python train.py --n_kv_head=7 --head_dim=32 --d_mlp=576 --rope_base=10000.0 --init="uniform" --init_std_o=0.00773 --beta2=0.95 --final_lr_fraction=0.05 --train_tokens=570500000 --dataset="wikipedia_en"
MLP neurons of a small language model. Each row is named by its layer, matrix (gate and up: input weights) and neuron, and shows model dimensions 96-223. Each number is 128 + 24 x the weight over its row's rms, rounded and kept within 0 to 255. Numbers have three digits each. A neuron's up and down rows have the sign that makes its largest values positive.
After each neuron's rows, "fires in" lists the words (lower case) most often at its 100 highest values on Wikipedia text that the model never trained on.

L2.gate241:142134110147094141132096096124123138170107171149059106156136125111144131152124115133093164098138114094114148119118130114148169143132159172132120141106136178119099102116147113128128181123071138118115146127155169134130123119148139154148122136165148166137125141141128143092134083134110140113166080110099132135112139116164149108097115103081173140122134151103142150144158150116155140132140
L2.up241:126111116121088140145126126160098124146130142132110077124156137098126193121131120151128159129120132120138137142151115139159095157122123174141142128135118185117120136137119118116113158149120130135132190141120176111165121114111149113129145109144132136149125097134145103123112126153144153115129139119151119168164158097130162126102174117096183164113157117151159114141114118125105139151085
fires in: "has", "having", "had"

L4.gate445:169142144147108113135134122138126126162100154116123152105123118166150110116136113160117131116119144101093102141091087121144134107134083154130140143144118111122124162111158089171146182152090161107091098132093130118101187098154114128096148111190150151154115173137114160099122098166089187117094124120140117106138138091133145072116125132105167151115105114131130123153079128145134120094133
L4.up445:106064150123115152139144160106122104117052109124152111142122133145123110166166100128100166167146108121105135142071097129100075128154125135096112125147133117158138115088168138184101167135105102120153106096105135129112153130136128141156160118139141133132146123095142110131131108124156141106137129144084107135140155155133133161144167091160174126133151117117138093105095095134142080130142
fires in: "season", "1990", "2020", "1920", "2000", "playoff"

L2.gate7:110086164150105154099086105130141153145122148161114137122123162135088145118124110100120141145130147153133096121088133106167095127146133151125080180166158092102126128145165109120093121114117122130147107143099168140093071111171132100098090135151117097105124140151137135117110165144134112147068123097126087127156106142126117107061101101126112101143124149098083159150140114079139154171122
L2.up7:087132124116129148095141084146084156148124123155120123133090145151129180145134122105117143098119091101089102112152100127108148158128121131098128148151129124114144134106115141172149147122130115109126124126083160134119166129186157172120122167071095138172140123106126094120075151118159122165112141124192124109177127102145150113091072117135157119113163144144143140124140126099140101148121
fires in: "were", "had", "assistant", "management"

L6.gate570:134116097104163132144106114093123170142107136146112112136149130095063136135145150128098140107105148097149128111128107133117122097091136119192133139137125141150095176109125131120141144087168135098116154122156156142149150166162136163148137120132099116102096143102153127159139123103132126144137128183172109082147085164116130103115115156127132194088143107146184150126138190133128121115127
L6.up570:098146162139139136129160127145116137112131143161105122062152107122122078065116139081128157131116126132109138161126101145090141114159146119138159108095137124127149101100099138106135096147089153139144127158144079099098118122160140156112125197123160128136109114099124141134134142115103126134148086086097132116148105147143149124131132099095107138170105101108122149108120179104128121152096
fires in: "on", "from", "in", "as", "at", "to"

L10.gate399:154091154104120132119161097116178140148134097093110145121124127134158172128077150141089115083155139096113131099129140127088124152135180089127135179134152139114102128141176092143128110123129149101156144114157099101146154154126165134158111129125151105093157094121129130125122124123118120153102111098127123176135125077134102088124126150117095145108108132150146139113116150154153137118118
L10.up399:133137127114114149147153166110115162141154116104105122108118165134147119148124129104117140136120161162137126085132116137154093139160152116113118148135154109142176126135096129103139122162110135165186151144130124107139179119175119113140097098087124104063129165081140168099097111095157148153108136120142104170088177081153085116091126140155171153097147156130189157090157140108146130159142
fires in: "has", "have", "had", "be", "not", "was"

L3.gate261:110112169181129103152135104182112100107119168122084163108140153125127122144123102144092108135087091106122126096126150136088164142141147137136159108121120134146114160142168165133106112149143155083162157117156133159127113124152149100180137111135098110100118147154119171089110105139154126144088105133125117098139125135122182144123115124121147157131139124161119097099132132150124138128104
L3.up261:121141157113138110152126144105159155089126122142126135140140160116119128102147135145121083154144118140133139114141085172172162114181116090058119118132161141136118145127137135152153136126139166108113136126138136128125106109158116139147092145119128103129132073124091125120128135149100116127145107156145128101130114141105123142091123143103129062170148100112165095158101098106119150168137
fires in: "in", "to", "0", "on"

L2.gate106:132176150150136113147097091131130134108145137123108139111094147083103150105130150116151149111143125136135120106090130112133130139103135179142134171112102158063101140137205144171145149119136131163131138125130139152127147143129095119137110166128113097140135127114153167152113092143141140157113100117130108205133160145105130090087129125079166128158105131128103156116126128143159111141118
L2.up106:166144123072150140142125121111101116092131175122144122139140162117090153123079078133142138148125158155158118127128132148141102125150142130089099130085097111129107120115111137185111146119128103134166139127179140122103152144141151160150087113102120125157140127148146145153101141128127114158126117147090111159138147122147151102122167134110181165110100103136152114098141130108126130094077
fires in: "san", "los", "grand", "mcallister", "montreal", "mount"

L5.gate145:117136153150126123151120153054138172095147155126140119121110171122086116095118147136119108160147116116152144153128148124129165152129161151136106136114117141156119111134104130126131091124115126165115156093168105165131140166171144161169165119138105119114165145162121120113154125115146115199145131138145143117069122107117110102116129135129103138113105147140164148113131148102178136151078
L5.up145:087077154124113108135127118124140136154147134099157138137134105179119152135138172157118108162116120094107120152177117155130116105113143064168109134126102133134114176144168150134148108175098114152192129134172166117150090157124187140089142127121146142121099129103100099125091104115138155131098105129185159122123133132129096109122118086129161171127091124148100154142107143137142139080141
fires in: "also", "then", "again"

L3.gate112:144162152163095138133118147090141122062116088113136105115152152150140128117135102151107060136115129161155140130131137183162126109117165107103163146150126097117159141147088156117133142145138165121121151106180087088158162135126118185157143090154155116148180124116158174085173124166119108117142185137130124171131113158144092094145107131129149081124114110152148148119177120138137157118153
L3.up112:128162140093137135105105159124113129101124121133125101078125138072103138102148124115168111107109100160121159183113172111142114158109128119121105110166113151117134098118164175099127129120150131187125115098126139100123126131109147137121111135176079142128159144125119075110096116122135123143180095126100100128116106149118089159154163086141154107106148158142116094142113144122128102127118
fires in: "a", "an", "season", "one", "type", "population"

L4.gate530:101131157150092100104123114145157138104152093174118143161124162122129117131128188135121099120157099143125119103192140146089142134092158119145120103125089136158165099144090137158140118130112142129161124158128173139145126165151142118088109130109155151116138149141098140163088127087157139157114101097154136140113151135120163124158139170140147114109121117133123131127109155109090126130138
L4.up530:101083152108135128172139144141155093187161146136116101173167143139134116117107140136128146121149105107110107105174105133092134129120125128105109124120108138125148110159142140161151138139097110106157164130125105063143141099096180153116122159130165155119153119135082137162147118168154123183133079129128157147153135126116137127146119141141152129147087145138131101147119130090087131138127
fires in: "also", "often", "sometimes", "even", "quickly", "finally"

L5.gate451:105125153121135104139109114135100101108147145115109155137101137148131140129140131136086156171137095108089163196111093135137182137141167176109133145138136140104108147142130120098147114117111126193155104115111114129130115149127133126163145113132124115163140137130126116129150120131163193135151147128135119099113116109108130088144111134150163134091136133140124129152181151134151148140133
L5.up451:156043121116111119141115115140107124089151158129187096110086083132105128111111145123152145142156138115122129091104092135158119150151140130070115145153119149132131127122106191124121079152132141160132089091130138138185088090147160147126137127128136108086115115161083162106118147130121094191122132100130131096112146094137109091156145110141106126157109150123083108147115155163101150130161
fires in: "and", "to"

L5.gate307:070149105179125125111141110117110138111108136102139136111120171093135138157137156153142135151128138098121148124136073135114089194161151135179126114110136089130131081089135175123108086140138137125145126076089145143107129114100086183139132121132156139130134138140114137108125147100138139094160099150091108122129106131076153139090081144133118171129110079110131078118154152145129153126155
L5.up307:082126154119133141110102160137114160099106148161105094118115208124176149167095163118116116127126151116163118082140110132154110145108065143152107115127130117114144128098154137134158118145125121139158109124114182139107115128106155160125142137117150171137147142104158123161126107119122149132076121092124120126103099135120124068117108104102102093120100112152146140132136128167150100114141
fires in: "born", "w", "designed", "l", "directed"

L2.gate337:187136145147086138137129115127091119095127116111145117130131154147163133106158133146092081109071140122177125123152189174117097102140139164150115142139172138153168110068150093097134121130100131142099137153115149156082121151122114157151108127132100092136113148100101109151103144116125124081128109072121087105116095151088129136109094163152097130090152137078133109120142124144144121127091
L2.up337:160102160126148095132145120168070095099136096120151086115142112111155142157185092175113106105135115128168140108138148159081109114147055172106090118113122128132141129110128099135156131125098124106136129134135153127098152099106151143123108093122128143136070096099142095120124150169137142095127140092174085077145091110149129130134103123120149097119124126117145112164143062152115145125092
fires in: "of", "for", "lluch"

L3.gate253:104121137135147169084134089102170112129124092131108147079126152136167104129132158125130154111104113180123160169126150117149054105132132160159123111181154154132098137112152123103112136143164135177146177091161119159114153151121131124130103162139130110120140134123094150082137121110139123128144163136129124111080148128099086120099159131115143115157138157095118127108138139126152124131096
L3.up253:139119175114132126096128091110108105145104151107167125072119140113175130154143098108150142129145125169140186125095114125126104146149126156135091142145145107126105158134103108128088092131155157110164124131129112108143131047111185126115121134110161131111129149117141158120138125167103090133134102161164130097096162114147102132100167114093151128148115106122132095172108074122115124147103
fires in: "and", "freedom", "gladstone", "than"

L6.gate550:080157132124108145072127163112144138158145160148153113128125163131089102125109115086113119123150112122118121116161109117153118132121110099131168135134151134108136150120177100148138168099144119087102089102091107137165141098133137129125133126146142125110076161161177145135142127117129124096100103144116148152144114079124141100171093114116114121117083088136139101143117098160168160135095
L6.up550:120121118115098151113117126102139153118135122180142096152122138166145131135130141117137153157173090109139133158114116190088107120107124113121114161156116080191104155141138175138087126158093125119148133124156167103141173165168122136138131154103161160147156133111098076155098138113089153126111136100075125133135185146099080076146107114125146126116162079121135155125113138131137141160132
fires in: "was", "is", "pediocactus"

L4.gate143:157110095119131116117132115123090104056104150120104123153112150123120105123137171129161119160122137165131115135132105117143133160097153101135124107108149096167098116148116090122144156130132151152135160143118119096117108111144108115098120122102148203162101130122092131127148133121117135127153128133136130102095149114113102128167118109162102144103129179147109103140091174164147143168098
L4.up143:119145149099129142122119149124119094147135113115150103160154167130113133151152106147131133186128133133143123149121101133109149103181123168124110119129147116172127160118128132124110133113085141160087139122132145152136106140122112147134097132154086136116138133143118135107123131132114124105155108150153124123107066154158097123090148108109134132105131153139153150150120111138145176146142
fires in: "of", "the", "minnesota", "stone"

L5.gate573:115158126169095109147081113132103160117081113152120113151154129116119174103104133071102106143149143126137103167104143157121179131126123129148148120155161107135130134131146132137140132081172124104099122128104128155109128151114117110166133159183146084139121146079139109156129135124113102117117153161079126148111173147146115129157157160130122184132164105118119132117107175145149098169146
L5.up573:097116116183118111133119143141094145112129110138099106130089121057143109124099136093148140132106183149148107088110164103127118115145065104136144135108195095153130110140088118090123146127146121120117146149116087157155124105134133086142113121122187117136122101153158150121103150109155124130109138152126099094129124105152140150115149123082147111138116122140128141088131136153146119113160
fires in: "there", "it", "item", "brazil", "she", "iraqi"

L3.gate60:123130127184142147137100146137151128082101127128114169140075132082165104167158141097133140103078126107078094112098119100091113150108153157155134106105189142166115082126131135151158129152121132134153151139128113140097154136117134165155130159164128110095149138131125151147142137100123075169135099136168151106138116114106097065093113124126094117108122137105167141136138156135144159206126
L3.up60:113141129145125101127148142125109129115139038160176129108116168107105141131137116165134106139173120118092139149131126142123135080100163121131110149115158141142163140083094129107142140131159091106168122081142155151138170123120135117136163163131147140109107097105138099125131145121122135136147125163120113100145065131095161123152126126090099177134152151184127118143115150151146126128178
fires in: "with", "despite", "and", "by", "for", "along"

L5.gate74:106148145099126094096163113145139123105110138110109127133133123134136125092146127111110150144094125115150182149160105148133158141162133095182169160104122129101114136172162132095134099118131186120132173146152133115128119113136136147119134089152152135111114139136145096168097104129126149143161118122115099148143151100155169139134117179110111150101164151079112150108143102127120151135132
L5.up74:096124130132113122141106099147123150110164132114124158134143113155120142132146133133116104091163090185081130148137095156139112122112151102166126133148121102163065093148140121072102126113046164169103088143118131154102150141165129146157126142146123118123155149134085074159083138140100116131126113122122146127137097116152122141131114094126104103128160103137110150138181131116121127143095
fires in: "was", "were", "worked", "ran", "remained", "wrote"

L2.gate231:113099176130159098107152137148131086169100126112126131125143133119152113106133138135086123129164096106168183129131167120095134133178096107135103101141144103090109163148125140122106109126110134162126158135117135086133127137094176147087154089088171184154155130148150142110123152148090135139119163111122147136138122140176130152155089117117144121104139091151106105151124090148127144162111
L2.up231:137151101162113122104158134086112150115140140124164097130095159129141165168159105120117155082104141165144112129112103145171123125103132147154111114086117130155082106114132143104092130116091132092135146090137095118157106110137112136103113111128127104098128155089156140118082142142154163088064116123118091122137114110131137102134124144072145176106159092141135115105125123146117158077163
fires in: "is", "have", "has", "tigers", "tennis"

L2.gate539:146110120159132147088086150142169124173167144141151146137111139141121141133107111122113132101140127142125132078164118082117149110106139184139082152126092125126158153108145133125159115129144116107119142111165129129155156107143130148132123123133096117105129158112117176097091089172130100140140131121147130170154126118135110107126137137077135154110128089078127136146130101100129146112114
L2.up539:096151101149103137120132124104141137120159138109144128155117133188149120107135072122158176131098136158126171130168130083114142130115096083132137131074075110082133092115125129151140142123139163118138141104130132150126089127101146148118148111106146132185095083134102135128107087159133150126126161113127114148144138157133109123138133133107161148084093118148148090130128108148115117099101
fires in: "also", "second", "main", "ferencváros", "academic", "ferenc"